Part of a small language model's weights.
Size: width 192, MLP 512 GeGLU, vocabulary 4096.
Training: a variant of Muon for these matrices, 364M tokens, 11103 steps.
MLP neurons of a small language model. Each row is named by its layer, matrix (gate and up: input weights) and neuron, and shows model dimensions 0-191. Each number is 128 + 24 x the weight over its row's rms, rounded and kept within 0 to 255. Numbers have three digits each. A neuron's up and down rows have the sign that makes its largest values positive.
After each neuron's rows, "fires in" lists the words (lower case) most often at its 100 highest values on Wikipedia text that the model never trained on.

L4.gate455:144117117091114125166102088084123149076118129152107081152081141126129106142154111162071093102141106123169108096140092120120120154127121186115124119119138152158114155137112117145152136157083125086095145145170131153155125183127110171165147122142128154130133133116157146149132104135147172127102132125102100074140106117122135128122156117092140124127152131123100150163081145117101138134160175102098106056087119102141170106113135081105124110119113134139123169135129150110147138145126110134120170125137160142106114141141134131138132096154135104103135131169132116161138145128119163136
L4.up455:143165126134123119110094112106107141112176129128133173126126101148113160151172110135095136089144083082168169156141130135138155119165134152123114113169110139147098139179137098109105122104096114154088163142149161134119110123133123185132171105111126129094127075147109094148143130086120163173120148093147129127151147115104110134125140119112120154084121137158134133121113110170149128113173150119134132108129113152152151151107123121118139141123137138196150163134126144102108142076170097110134129126120130122104157110157128133059156112113121126135143123122145087156173127170095132123
fires in: "of", "the", "oil", "parish", "brown"

L3.gate293:128138106112161138165113126162123084135160124094085090133137116123152143109115134144138089098083101123127117107154067130145157130130128119117163174127139130102131143137136188158119139157147142146121106116063162182154172143097095126123091089120121107111095150131099124115154129118136156127127140153121172125169113097163122120118167197145126182157103121156090134156147146136122136147175168136165083139138148125131118139099138103109142089122126127102152131127107110144130123092143110107090090108126103108105143113102101134133150108095122136110118130142145148105121103118116164106
L3.up293:089153139137138129130130140122156169135121152127110135126100132132129172151159113147133080140111130094094160139171133141099165141118120060131153143107128133119181107129112087085184138147101136092190099136145119133120065120134112166137087132128137148140102137126117125122123122108166131116110088129128147120120126112131125101140135174115140154138119140168124100111078131106186152138135145130173156135164121150098123133154123082122140123136146107091097128149095118092153120074162105141108159134145138086107100125080100123126155148078139141129088127122119115138166130103143121112
fires in: "s", "his"

L5.gate58:120134130140178133155146125151101129120115138158144120133125126085128093127147095138138116117128100124137127104112121132155111102148107131125119174114121111128132132124139106103145149133110132111105111142119178141170126144117105073116149141065082132098093115096115140112116142139157123129101161148110096131130141146151153104081128147112137119144058146188098107165160147112083132163180138112140125095123152130171153134123131083136135160149114136159139147120108163159102104174130098096160102131142111194108131120126137135115161135121133100139144113129136164158116179060129101096
L5.up58:144112131151099158108143122142146124137113108125143087087140115085143083123102103148113161158101140116131131110151115167126114092126101124128144158138110118107138054135089149151122143152163100127118107132111133098165099165136117090130164120131099108145107091104150131141117131129116123087121147118105100120132119172170167121105193134124129127116130129140113126127128129115114141154110182094173160116104112164153101091104149086160141156118140154160102167100117127162177125133109115148114172084160123157149137131151162131074099149134140101106121123152146191115145145136132121132
fires in: "two", "four", "of", "three", "elevation", "single"

L5.gate196:077136104118104120120103113077145127113114105131152156117139140124185123127168101162114095109134134143178137110125170174094132095105114122124138115126146120111139147101126118086158148183149123135120097133114131124112112138089144123138127120131129114172127170086143102154156113120109128156066126168154164136143133128109125152109146130106099181066138135119116121124139096126139161151135126137119098108136147114140161076155117079102140157129116154181149151101105132152112135169100139129142121149136126099093078110144095154088097116084142170152147136125135133112101101115116139158
L5.up196:138167112148132131156121124138130128124145136137099137104141061116164145148087127138106089159118120115123137088131174146137125123120171101127129118147138138130127145118096112178159131140112169127141106173141125158169137132087107115098100122132148164094145131137080168109130129110097152139148141116136152151146140052131131127127146127166105141127103121144091109149165096135135138126107105106155096149103132129112151122115141080114130090170154141068178082131132138113126063129116155140107115154139126108119165114143109128151169093117131166109121099143123114134110149131116129051
fires in: "of", "most", "all"

L8.gate219:139128175096149140163096084098143129121116133176177122104120123124136128118178154107076135106174114135149127125065115114102105111102078162115102071123127169152102111119109170138188142126138168143138141095114093113132161160128131123156118128118137145174151141115146126130085107139120108171124157117134149119108156141145144129105160127102169102090184109120128142117151111106134154155137116117142122141115135119127140153134101090153122117185112118128125129109103136108125116143097147144106115154170126115131082116185186118136159109142117108162121142136162139115139123119141120127
L8.up219:128143131124130149125124163145115164149143103150119177091155108153097131129108136105133138103147087116134091151162114167140115122115145161148130132101161144123140142096129128155135152126118168148134146145136138140132132095085106152194085106122135146137115097134131103176157109144107157115115117131128138116130068124140096149160155132126135070163144123155154148130128087145115080180128125093137118151103135135072115149137105094172141046124098131141139085129156168104104134142145161125143159136122126135125124100118130129115160141124120161132131122180123135091175102085109147151
fires in: "may", "is", "provides", "provide", "would", "already"

L4.gate221:131117077130129116120086147131143109096109099188127132128114164146137105119154130104139144156091098117138078123164097172111095100167120151155105126129131113134108129122121089118113126092124136128130117112144090150128105150087134112138141077175097122135129121142147102132132131092086132160138167145120086121118154141120136155116123144129127152113132123119141137138158122116095110101112143143166154171085104145129160127132142123102138096157127147146123142133182124094123126110198136203139130090108131121136116133101088129100183159139114169152114156119165118178122128138177130092
L4.up221:160147110112130132164103130100155142116135139151097142139147125093158139104173126131130101127118100105127085130145161138165121126139107128104132077182126139106127112152111107120127153139105149116144169141119125121104121136119146149110126128154131140107120113173111169116145067095146141101138149139129120156089085152145138159145116167107135119097174134124105134126175102096138098152093139132125091174136162114123127146106166107094156106144123135137093123143168080108113118186110157132117082086116156109106099153127129144115137130151094141136201143062102132153093126138119101122
fires in: "not", "no", "of"

L10.gate271:121131159184137104160080153114173119104144112136105118115110112139120110132157151126152099145126152136132139090159141107125172095143135119180133130095065127118122135117147146108164139090138129123131071135132179166168119127118110141125117150179121181142070107118113129114128152159121153105128139106151093082095144152133122095146108133137132098142144119097138072131153130130113123147123092115109159131129130160139131134135119098100121143122120176133134119123116130165129106162182097104121078110083121114124128124080152135155093068166108135138115155141112112137111111097133148147
L10.up271:115125154156148096133115104128113134136145156138146158129097134167169110140196111140137144122141128107090144094143132155113109141114164124096118112124137105118123110130134102157142126155125091138146105137148093127143169151143131118137082134155090122062121109122134112135116119136185137094139135074189128113110099117138157116110101128094112140137124128127135119117112135154151123172098133112129129185079140118133092161156149116108121080147129111111151126090156129107147130105137129123134072065136100109122158125107160193148128098121136148119160142164150132125062096115131162123
fires in: "addition", "according", "due", "up", "referred"

L5.gate171:109128090160136107093105098109152153141118098157149083141135060149114147120089176093150097140095117172133151112150111134137158146082097126112095132160147091120120111178143143128139160091163140147131131116128127132134127134150121112124118169127114097110127175113111186176143116131132092148155117083144089126110145136103081156108130083120117108149122118129134115103112141139110134127134107119143165125126135146142121114131142131110101176100128113121103127086128171111145116119108148179134127118163134153129104145114098157099153119134095140088125071147134125126086083165159160111
L5.up171:126125143154099162172138159145147148127102139129107111151134092120128142144129145117144130123120135099110184148130144132134127160131129114097141129166114107119127104164129143139124117129147111171123093112138154100116145107162176112098110115087116135125148128090075123138092134142137105165176129099139121114122172100150129124126123091099136097092137104100107133111109139141162123164171112167096153100087101135120102131111101136144138097103136136197139166098141147159106154134130144111140137177144163112114148145137158059124140102172110142116158088057119120123157117151150161106
fires in: "after", "during", "late", "general", "red", "early"

L5.gate54:112115106158133094166114115107161099134144147121135115098157130133114164122106143075128112156120137158114088149115157108097127112133144133116119136162128124114139128148131106129094149128142088078112115117107056149128134129140110093145112170105127139109133126134082116154121145147083189121174172155183149147116130090113101134132182135143122101168140130142130085143116091092105136158112146127141086144110144114157155137111120126116119140094137151121115153102129123151095100121123146107157110147181146131098152090141184063115141139138138176118162146140154150113121126118127093130
L5.up54:163098143117084122131070107137128149104124148165093102120164132187093174105149148135143126110106154140153138115120139111134147148096095152132132157095173109174102179137119138098130110125114111133122160140185097071159120089126113148147109107138127077110139095127119099154126094116132130152086156131092127156105132106152156134100095163119137143108129142140160176080137160135130134190157139147097157139115147142128117115117131098136141114132125104092158139127081124136114148113137170102143129109132160120154103132156123124119160110123131174110129109099163133115137139118120173136
fires in: "is", "are", "portrait"

L4.gate208:114117122099110112122091131139141115120137160094125093121084135169125132144149111127078134133155094145126139120170168120142117133130121140117135107146136136119125150131108124084115139104157126161146136116119156128151125138119095081128089120141132134097135126108100103146107140105119190135113130149117124149174099106106162119108119115185125154141133114155159060182139090162126144149106129147157141135112140141086121123163104120135072136145143098114110111118163120164146103178143164119212161151115131145094079148125110124158156101114142171169144106113160117125120114119144130089
L4.up208:125128129138129097142149151111138116157074144135141108120115137152124118104138087154107099129101121115131125112159144138106131114115099105125131125133136152083091163196103117139117144144121119158097182103101163130148109083117104103159154131098097140132126153159120114139112123114129163090100190139138122128099135117127160140123089104140137108091107098128114114156113132157132130175179092128135137149095130135134104129138127126126105178133130113122176091159098082106177128155174129145193136129145112138124139099119074159119130106103110126154190118156111141092102114112113122158
fires in: "part", "feature", "one", "number", "list"

L8.gate414:138123158068100160140091137126049122115129153114121084156141149119123159129143139102145102082158161118166123118088107133152124155147128160105123143163159109118108121191125085145120154127114106136156141109098169129121154095136131152136101124106092112104146123129131107135124098133157113117147112148114122091167162161110142130118145095121118124090128110138160106116058132087136143136175124170109110136186126145143153118159106093142113116127142134162079156157116149134161094146100098095140139139124147149155103154125116128121094124104133128118160106094110141115155099148149130127
L8.up414:112143132103081146145096103127077148152131116152140154145155092107119129106131127128166123106101126094153140136103143127079213142154143119117121111105121105088133163135165084132091159117129057131118109165132116145133136122111124112107127118140125126122145122078105120103065145126116105123136149112101080119151123109138120124086132098134087128126113148051129152161127149118110106187100147159100145155124123103140109106129094099137116080132134118124081140136117094104153119178138136136125140125140146128124096140117128093132102124130134146132134096095123106134133089107153135079
fires in: "the", "cemetery"

L6.gate112:160137104170119107108131135104167113152170110099111114105113169100137115111161115085108122115146143181122141149102105133134120162115115105156122110158125160158128087191127092138126098131176100096158134136127161102157144138149129145095116111164106119139119112118062194130114117096147122145168146113131133115106152156118124103118109104104142117156129124160140140131135127097161117148109123137111188157092104086135145126127179106148124092133088159131146107117117124122093124127105117166109101105124130142155091116095153132127098116149178138093108092119144154139157127112165115110
L6.up112:106164159108071178092137114079066132103120150164129137079136131116106097128132117135118080100131156148141131156130157149089123120114124135152155117137179132130122093128113158161088120132161125143138118106116182149138124129092145113115118149117098138154076109110136154128165110167128104132150135103152126167190152117103083166147162136133141159123134108146113144100130139111139128097136149098119160127118087143131173111126145073152153115117106079153143118118137109132126110096145114161108137098131120156130098147114126163126125124119101161152137137077139126152108155159109105117
fires in: "with", "he", "informed"

L3.gate498:144104118168117095107076155112148127162108157103093106184120129134160158129117135119085126139113155128102097131098140125103144123120116141097169142124108118134155129159100145136158134153157134111130161176111120092143168088130134129113158113142134113101125105099129132140170129090064182153128118141141077139098139150099154066117105164122148141127160131111116124101147121101116107139145124098158121129102128156149112173093116139089103132103119106113118136126123128138153092150108130071129119060171149119121102120141125118161145082129153152112135117136129145153118135151124185118
L3.up498:137086094148145109085148130084133140169137147133150118114155107142143108142122146139133088113089157115120103114118109086117156121102156105049176140146168134131163140146132107161135110098132126152129092130141137114142095143128199169101123149128103116145141166101139144156106165116128138126107140133120143146070124148116134139156128155151151155101139110115111126123104125168107162135172130097123120144147136105163098105097136158118103112102092134125136123118126144098126125128136127097139131172152105108145145120109124130128099127076170132120076122163090148073138134103087181126
fires in: "an", "one"

L10.gate511:155102135104173164110143098089159105176147123120123133113116128142133132107159142134110090151089129135146142143131093111146138110132089084120138151164091166132126107119156114077092127090147171207073113087149141170123099093110177119140131122163121153127139086113126144130107130121119129114101127138142115127126179135158136139133138136116142168089130129151124096126138122101118127084119148131143137136143124132143179137113130099112109158128097157145112141172145147095116154144161123128111132168136131129119105124133155171070074128097134164129090152151128138107146115140174138119
L10.up511:102139098077136161115108073130143117162125126112139086114123123100129134129173177134149131110097189133164130111175108155154129137129140144114134132111145124123094109147126174143067083101150172135092110126110143163115132157115157096116117131124138123158158109133120207143079122131140111135103152102134136137118162129134155121151098182128122151116092140150131104116129104127141118110144137169106138189157125140150150135123130106084091102119123134137143105127136125079108121147125155139129162167151104113114137146141159134102117133084113154126124130164154196143111126139154133116
fires in: "the", "s", "his", "this"

L8.gate190:129164105110091122119100095108149138127147126132140144116103145099128132184134128141132107127091084098160090161106148138116122128115088120156133129119153176142169156120111120138111131101130142131149132166149115143105116115034151125122119125106144171102145128118071104124156109131141110146141132152124145162101104087129104094096106115128157113149180144172115177142152121161148129097145098123178116131109119139156101113138117111150115097138147129143148115128100157200134153119126125112086113109146123121141112139094108117138118155137146125165140120080141124089146082094143138084
L8.up190:100059129158120160123107169141127134190133094118162093132119128173172153114152121099125147133138090112122101155157131118107179122100138098134146131160119187153142110126153131096132112095178138105134097125133124138112073114118138156130172102123133102150119098115103132160128153142145097091105155107101148089153132131068094112123123091127119114141159124118133156145120087153105111105105098087147161162110147169138125106158117134174129144136109132125153135116120108130134126127147118131115138115158160108109118119093129179166110159097154131127103150159087108102117120120125129149
fires in: "as", "made", "make", "considered"

L8.gate298:141133102134070175129117096127159157120138136155119117148155122169122115164154102114090134124161119130151134134147097117106125109114110098127117140115108196126141111153136126090111093103151184135135109090118157166165158170154107139107103103157106136113127136116162137177103130135120111137117131123139114105180132155102102107132141153118128130160106156140158102110123141168127117106147137096113141142151175124075083155137189148138148119168148140116133165145101145119154138118089164118121145136195131133133146128114146128075112106100159118112110150155140095133120095164105133134
L8.up298:122139145111075130144172109159096099130130135151155096087120144141122117154111133129103161132141151097130114145111135148120121124107161113110103148109149105091105121160151122123150142159104135141107093152120154115120127121092113123122158120124122124155117140122091101106165137097103106138129146132143116135121140128135161089126096114139119108134109102158130121127131161086129149142108126122117136121116121101149117151142174167167128149131169088082114131196126136127151101120093065117072170142169178134114145095096182134175156147125124109134108167104191111116104096179165111126
fires in: "he", "baltimore"

L5.gate162:116118115118107119127103100182079126106100118109124120165086112159162136134163129132133109113133158165123108099115139126109130114120102108119145153129115118097140137140137108132151125097117168116100133120147112121143140130163090124125138158123095155120127134136126125126084131173148133150093153130139147105159171152134110128148113126103115148168167092081122099123152115120103148114175136156092140107057140086157167185152167076129101155133106139083160130143137172118110144134151137149162129124158064102150134126087140131123110147097136135069120139163124121112114175142145148124
L5.up162:133130176131074123151139122145128124125106108127140163153069156147118127153139113136167124118100146166093135118114088114074120119104135145148112166147096122119114083128136123127162134121150107115093148146120068092165157128100152136093105128153142149103111125128115161088135132167108084127130159093118118124125156109136110102117116140111115148142137094145090135108142122136097130144164131123119159088107145129167149180154104046111130144131155106116157139113149119136127126140138107144107097162118127137162110125103161148147139147158103118132148109125127126150104151143176216108
fires in: "on"

L5.gate370:090148113151122172114114150142133080142093115148122146131155153145206136098155102153147189121148097108112137127126118095112119160117148112118092102075124128123141137137110107127140108105142090138157078144101113152144139137139138115125115156102149166103073160113114096136137137107177106170127100095129123095090126175156126139133131128118133125114104130174110181121101092137082172088116152151138123121093160124140163180120125125126142136155158087130123147105115119181147127135118094134107157112118162119134109145112156123091115127151142158101130093128116112135103132124130155141
L5.up370:095144101124167119105126153124132125162121110100168164143120136096155114116134168130085098097105088117103177106090106124136126161082147132114124121142119123121127120147164163135148125151141146139121114142122098136142155144154106141170110191096164142097119173105130090108125103102122113142144158138156123146145106141135164164182144153148177122121092115091099123091099142111091168124139116145141102096101126125132119125078171092084149106109098140130127137140134111134138103154138162130109139124128177129148118143115130119106162118140126131104117065145132191152124137141084125144
fires in: "to", "of", "in"

L8.gate128:159125109148099125152087131175116126135114105147076087155176134209161168125119159128137110100133144109122141092141136192102139138113149091112094109157171143147123114165128083100132139133150126089162120144071125117134170191111119109113131152141134148128119147145078094149164127124124121113111125106131128148110121151158112079128107109092142103124156130113122108114084126135096126096160152116133111112116112144119132180108135106143115148142112145122107150122102153158124108116095139131102146143098112123129143128156155118111160174140150111129145103083119110097085141116144126148
L8.up128:136110149114114126164121089167135085125094094127137101106108145103149109126108134124142145104098168127102178140136123131135180094181120110126157137133120087138121094107149144105180091121155130151112133095125128151136139131109149107142146131116123136111097083133152118122115152183116172097125148116124139142162095139140104134169113143109113149083134100164130081108118130149103090119128169111173179139134121149094148138152116124122119121183137103135151145141176107158115112135113129129144136114172118102093128102149112093114153119122088116126153063091109098148111120106144126182
fires in: "for", "in", "on", "set", "spent", "over"

L3.gate172:137113134163122113124108121122161130129099128124136111160147116145133194139145120109107111128149102119129123115076161120103090111097124157153143109112132148147154117148104095129079150131174133119164126140141160135127078130091140124113121111111154140156076138106104186125130110141149130113127077103084159164072143137101108097123127115093139189187132108138147122144152108089081138136167105114163149114108114109099169156129097142117102153109153169155156161150129139168122103144136138110135102155125152139118160141139154116133109152129099174124117103145151139143112127145150081113
L3.up172:109181141135155133149135096129094112121105112151129105107098120147120104110097126119112141115125120157110141167095126143125105147155123118135142126144098135111112131152091141119175161084210099179149138142111127135131136153133135131102151110111147138115131110131148117136131116148123122068106128121101064107140121167097087151066108147175120123147139107144114087171144136132107138147116110145118127151135114146122113122078139154106112185144140143106106123114150143147135164088156120084133131096159135108132108157050162109142141128139149126116103160123135102087170147129168129139
fires in: "called", "named", "appointed", "as", "made", "elected"

L4.gate275:108125092140112149121164182112186116177096117105144101109111092163169133140143122146181113120146163134116075130074123106085117156120101109149100113122141165124091141145109087076139139144133144157139159104115114104131113087104112068111078153092132154135131099151127118105143131151148113147140139143104124082155143135087129140115147122117149133128140114126136153168093155127139119139159158134126128113136096122138118155093145140177173170116131132141114140134113076159116127092081152134124115090148157133109113114108155122139132109133134125106143143151146079160125121161134127112
L4.up275:115151136096125142128140146147164126130118174091120086151110090128181136186156108157106132125083110145121117138159083130158118177111142168083168107107166134087119163101139103140138173109124108149145146144122137126150132086127145136172129077137104143148116137162158090096093136155131124130122145143130091135090188127120099183089091124149126134126122122157127148128108138114157151139169144117091144065126125111145126164143113162097099126103081146129131085132105151136123148145149133097152124150115127112104118114101114081148132128148115119112115112134119101129135122128117139151
fires in: "on", "early", "late", "seat"

L8.gate180:132078148118119146144132141116162174136154128127090080113121152137149144094157130155198134099078115119169133120139126111133115137096142122156090127175156093102122173150135125104155158154135105147080126126120181151114122147121111099141144184119137126133095181171107143099117117095104148097129145096130127149111160124095119157104132148130113137094149131138137149125104121133094120099163123104129141103127117138158139159136128137132073120110146164080123135155154183123106139117098093152135119150133133130154161154133114138184103135110111132128136194169153140115112123109138128127
L8.up180:121140140137172160150146104106102159150145157145131089146178131119129095099135152116073080142142170123168120134148141107134123163085095142110146112175133171103131138119100125108123135116124117093104113154130137129092139135119159136184111080122107089144141154118105128118111113129112102133074122163128093093170123174112139117134117123094094120153167114197153149120129085121094154133119102146105110124151110122135138117167129104129139159128175134073093109151088160120097103135132102140122115104118161131129114120148085119120140106142153144115130150114163116117124150151156159150
fires in: "the", "such", "this", "most", "former", "more"

L4.gate266:078122123119187117098118074110111128117125142111087106126128128137090154116101129109099151122109087135155154107106109123121150145131131144165162131131125134128106117087138119136070087112111146126133158114104138145145117150104112092157100134134135117145161089113121095092112113112116116117131120167158157105139094114156137137133125092140115163105159124146118140123146132137172128190113114155128083118140159114120147134153085083147122122133118148084101168144114158137069132179153145105132129148145174130096168177140139113162151114141127180161117136126119123181147109134107169114
L4.up266:117110117155135130110134090117164120161143107146156140120111101117105181103091121167147135131118104090085179126091141109089135120132109102118081147091153122105121106054105121111136173089129125136102153118159115114117149133093134119139098149142103141145106120138137155142164127163139163145102135098123134147121081141162166160150147102118108111081105087138154159070122155150172137123124143113131138137129126119155158125106108138134133131128175144125143067117171155119096131135165142151124143127131140167160088136158122161141122130137143097097154159163092093138141138130121150124
fires in: "is", "was", "while", "car"

L6.gate426:090130127124121098094155144115127124103121149149191112148083143113101134115140108091122124147149130134173105129133122138125129142146110108133109134153135112140160117158148133134134157092119068086133151125135133116132097125143152144119166144123138095126114115106180126104131077130089159131164133143145104164109104127101130131118110140075139117173105147101123119101104126115154116131124111157160127093094137141118147119106109104152104110168146162116138142121146143096120153177127103086144158079173157078084148109134140104110116157138112168118129155156106133212154107096156123158
L6.up426:140118172088099113145119126088120137146104137126123107131148129140155169135119186120121179157166168117158144114169148122102167085179107126097116118157132101104128162115132110139142103120128141126134118114152135103168079137149124120125102084112130106103141156124120088128161158183104144114143117107147132102138131097112128098103115138123151152123099139125110115146120152118149108129147166146123189101106114157112149110147146091125097089130103035146166114147105117145126132135120126108112141122144158118123119127109134109113086146107065148132148139118152172115105143117183113120
fires in: "is", "are", "main"

L3.gate132:124137119120139142153129091116139121110156092101112121123099108098159142127179133141116103092111164104176102121118132090130126154111144119124143105161160139111102145160119117137084125108105174087125118167099130103094151120124155123138090100153121130120140129124116130109142149119046153178116159107188114099170138171109145107105155140135134127146171101102137122141150112089106123114142130159143114146119139113099153104158169140098165122107051148164098144129107137141117099142139158174136111107166135114094122101158102129161127126127117164139143126139089123130149158148103129117
L3.up132:143151127142128084117130082157113106121142143089157133145115142099134131120118147136128142183121117127136129148092121127123106141151140155184154133112114099126141087084164133114108131109161124117142124135109125129111098139117132173144105130145109116110146112162048160127095080114153140122121119143149163178131118100109138111113130155119098170154126110143126101131206141113156169159164116122164156127084123137075098097156136073075149128121115141104103127153107096173108131153108154134147136147121150174123111135109117154123129127158102132124126149075167153129123137131136119107
fires in: "of"

L4.gate189:106086143148138169098133124100100145108130123136137151141127120118124125145123124129120103103098161129081121133091147168110156087128130189152117163144124165123142135142120138111093114099141110114085123119100137143132114132142101151094111101143131140166131092142107148087179138092121147172113104118094150126130115144112125097126123116088154120179087140087163099110135134099127161144134136175130138181144163109158117110125090126136083129109110147155140154079098112147139122129109104125159159131150118150154163138122127151102194086138123168081142093121131179135113119123118090108
L4.up189:115130103116139132074175150130123088118098149117141156159118126128146096095138159148094106083178153094073148143145077139109098110087146140165181146126098159130145134171124130101131133141126129165133150123165142144093110097107086149126127112141126146112145140108084113111132127127141128130157146114139098141106134154172112143131130139132133144160137144154132138065126085090147126136120151123136115179086106115137118115093141162148123112126105126132146110140103125087147104140110138143150135157178115115154070080121088113132117113140106159117188113127121137105113129144122145178
fires in: "which", "it", "formats", "reform"

L8.gate250:141117111120145078127133143121119128093154140196128146121163145172167118177144180103118135121137103108123149137153129136108130135147126164131098099152126111093086137122154099126150130132128144151065110118122132128152140150130132123099155137092131080138121147137092129167152127141123142099102090086124096103137108113100166160123119095157132113176111090129141106112173133139104139133125164092150153120176148165129187108127118136134140123124140154085112159111166129158132077157139133145083115115205123115110115113113142164147161126089122111098100124127127123103132142146138143132
L8.up250:107129074147125155096136139129117129119124134125110133157132125136154135136130129103091120089155149147168120108113147130188104101134173138107139138145133096167117160138120139106152133150112097095116127096120102136163095125155122136113132154152075133144183139141163111113136133098126139120083134185172137168118103128134118123137098141128120132093139121116181089142110095191129160100107181117144136120104088115116139160132136131156150105140158144126175116101156129111173140101126136167151126099145086106130120104138126127133144098109116129091134127150145175088177159107135145180
fires in: "it", "which", "later", "then", "that"

L4.gate214:137138102096139150130124121121119139159123161115140122164129140137150138133138162108112061140169128156154148154160143133107110119138106159077147149103116150134094129098138134148124137107081094155113109119115145071169143135135102132180151135129054119116084196148104145132129142153127154117159161167161121116103132124112184086125133125137137123068139150137133122136124113138063144118156097138123140111134155125111123144112100127131115113123106168104101134105131071148136106117182140137118107145137127147154115155086127121085110131111128086102097136129129127108147161160143120104
L4.up214:112156096121154124093088110102163125105130133154146139164128102164145099145162134104126094165125118176162111115127111150081149113117105118173135091157117152113118126145147170197156142138117121161136138129141105082161124156151111129171102106143125098106132168106123143142120086116155153098116094092178163139141143064103131127118149128126116103143118119157143115150128141109092128097135109147121192120080146122127128154092144128139110135121110124114110103113106121148166106134163169110169121124161136149135091118117131145138105074102113136098164125161149115115121130126096131103
fires in: "a", "one", "according"

L10.gate397:144132139128112123100119105122147130166107114111124121157130096120127123064130162148127110158098066119125139122118120094128137108112130179155145148144150150131097139145098142135153151130134094087135117169118146102074138116211087118114122092140081164142113101145139121105153100157147080128122130133172104167129103167140121119124088081164133142117109098117144111107124148116117137121113137111141146134126096151104144131175131168132138102151147142072149097133164110124096140131156138105135142106156126090111117104150118143088160162158144116109134098188170140109126143149134112121
L10.up397:119137124128118118149095110112132130145164165107106143146125100104151137091154154114134101146147110167155135167141138109137150145147086154103151166122118108128111113109183158153144133119079083075118138137083150158066149156116117125169119131147138154124152147136149161086131082135150142123115122130118132116083148145122148116154128142103103150097131101171057096182081110121130110161104134117071113145138153121156154118133110113090138155135118056122140099130116161139146110140115135151129140119148147134139125128099149120133136164164109137126106084164131164122115136141106135147
fires in: "1", "1st", "sometimes", "2"

L5.gate74:108120122126091139148121151142135080145124176147129114108124123126175112146160143117139145168118157162107164131141136114108107104202134112160123112137134114123126099157187132127112132107148122147084174157138155143186123131126141154114120137159111124149079155144100087114164127094120134083094145113099125094102129154125076109131084112162090111136146123118125162093120107120124088124115133156168133110128159125116085118153124138145127123165081141138130072126123139086102174127152155076114142133100123114159138112148086132143109122135139130116152106096132146110150122174138127117
L5.up74:138162126100165117133143112113134125081132117138137123134123153160168094098130139102127113091107095106116128088121123070163117140145159133118150065164156122152090130126127113169130132147122110130132109151140055134155141152168175132130109125141111127114098162175147139130098129137138115167121150150148114096143101166151119119153101134169063150130099127155124139157125103167125131103121097138109140108111135150115095114111155139151142122109137164123109081116127153093126118170132178152127083143159119117138086123126139174091134128161127145139136134167093144149141162127125145077
fires in: "that", "they", "who", "which"

L4.gate333:158145118109154153137148132100111122116152134142153142070126115156112096132152149150147112099091082151118137106133112104098172127156122149139115148123085126085143115161164091131141152168125098124105122144110094149170112161175076110172118163102152126122119108128085135129128141091138122147084149147108109135157133137134146124109139148139163149126146133129130130119120131137102098150118148124122127165113141159130114105117126147137175098116119167148118106161104105153143093120158117091181129145161124146145072196095114170113158118096173109075131100119124127115127136089140156114
L4.up333:147118147148134116155113102135116078107122109090127136154135141125116187137082108133128095116093137134106142126143145137155147107126127140109158113106131117133107164109124091113119121117105142137110118169092141131201089142148068137101123104075081154165193119154105147133152106096104088111153143124114130179154160127144169084089140098126101165118076117126141153142139151145127152118128147090113137151141139190144110124132110138150146113159119125150116114157090151102141085109160123118128138129119125142141141151082114159134164120152158152114116145145109108106135144148120111159
fires in: "two", "three", "few", "both"

L6.gate335:117122106104117122142145094149104125112149139104114111158132097129102177100132090116107099121098117094133102080155082169113111135135128153118137109129106098146128133153127157126080115096159108165132087131077139140142144136133134138156124141131080074108142133142127125136144145145125123126183130102165147127066163136145138159076190147122113124145165086113104086132129132125105130131105187112137139158125116111125117137152139120148103149118145155123129139151129128095198126134092130136143124132157144077127118124090109133142166149144157121105104148171140138080125121124121070147
L6.up335:133118140108124146160093150147098173136103136167130128066111108101111152124138143098125113107122155134078133115121118106105177139109119101167114103169186134134119130154161145121113169109097132112104108083089172142110115114103115081085131141138144127139121126127100109105181152148126129162125138126102191124140119131140136128107127126117091105146135113130117132140092148138133170103150136128121157122125153124133097132117155158089122125110103116082104100132128155117173083161111136151173136106132181112145142110146162159134165121125168101151141166163162128090153158126090120140
fires in: "s", "his", "https", "was"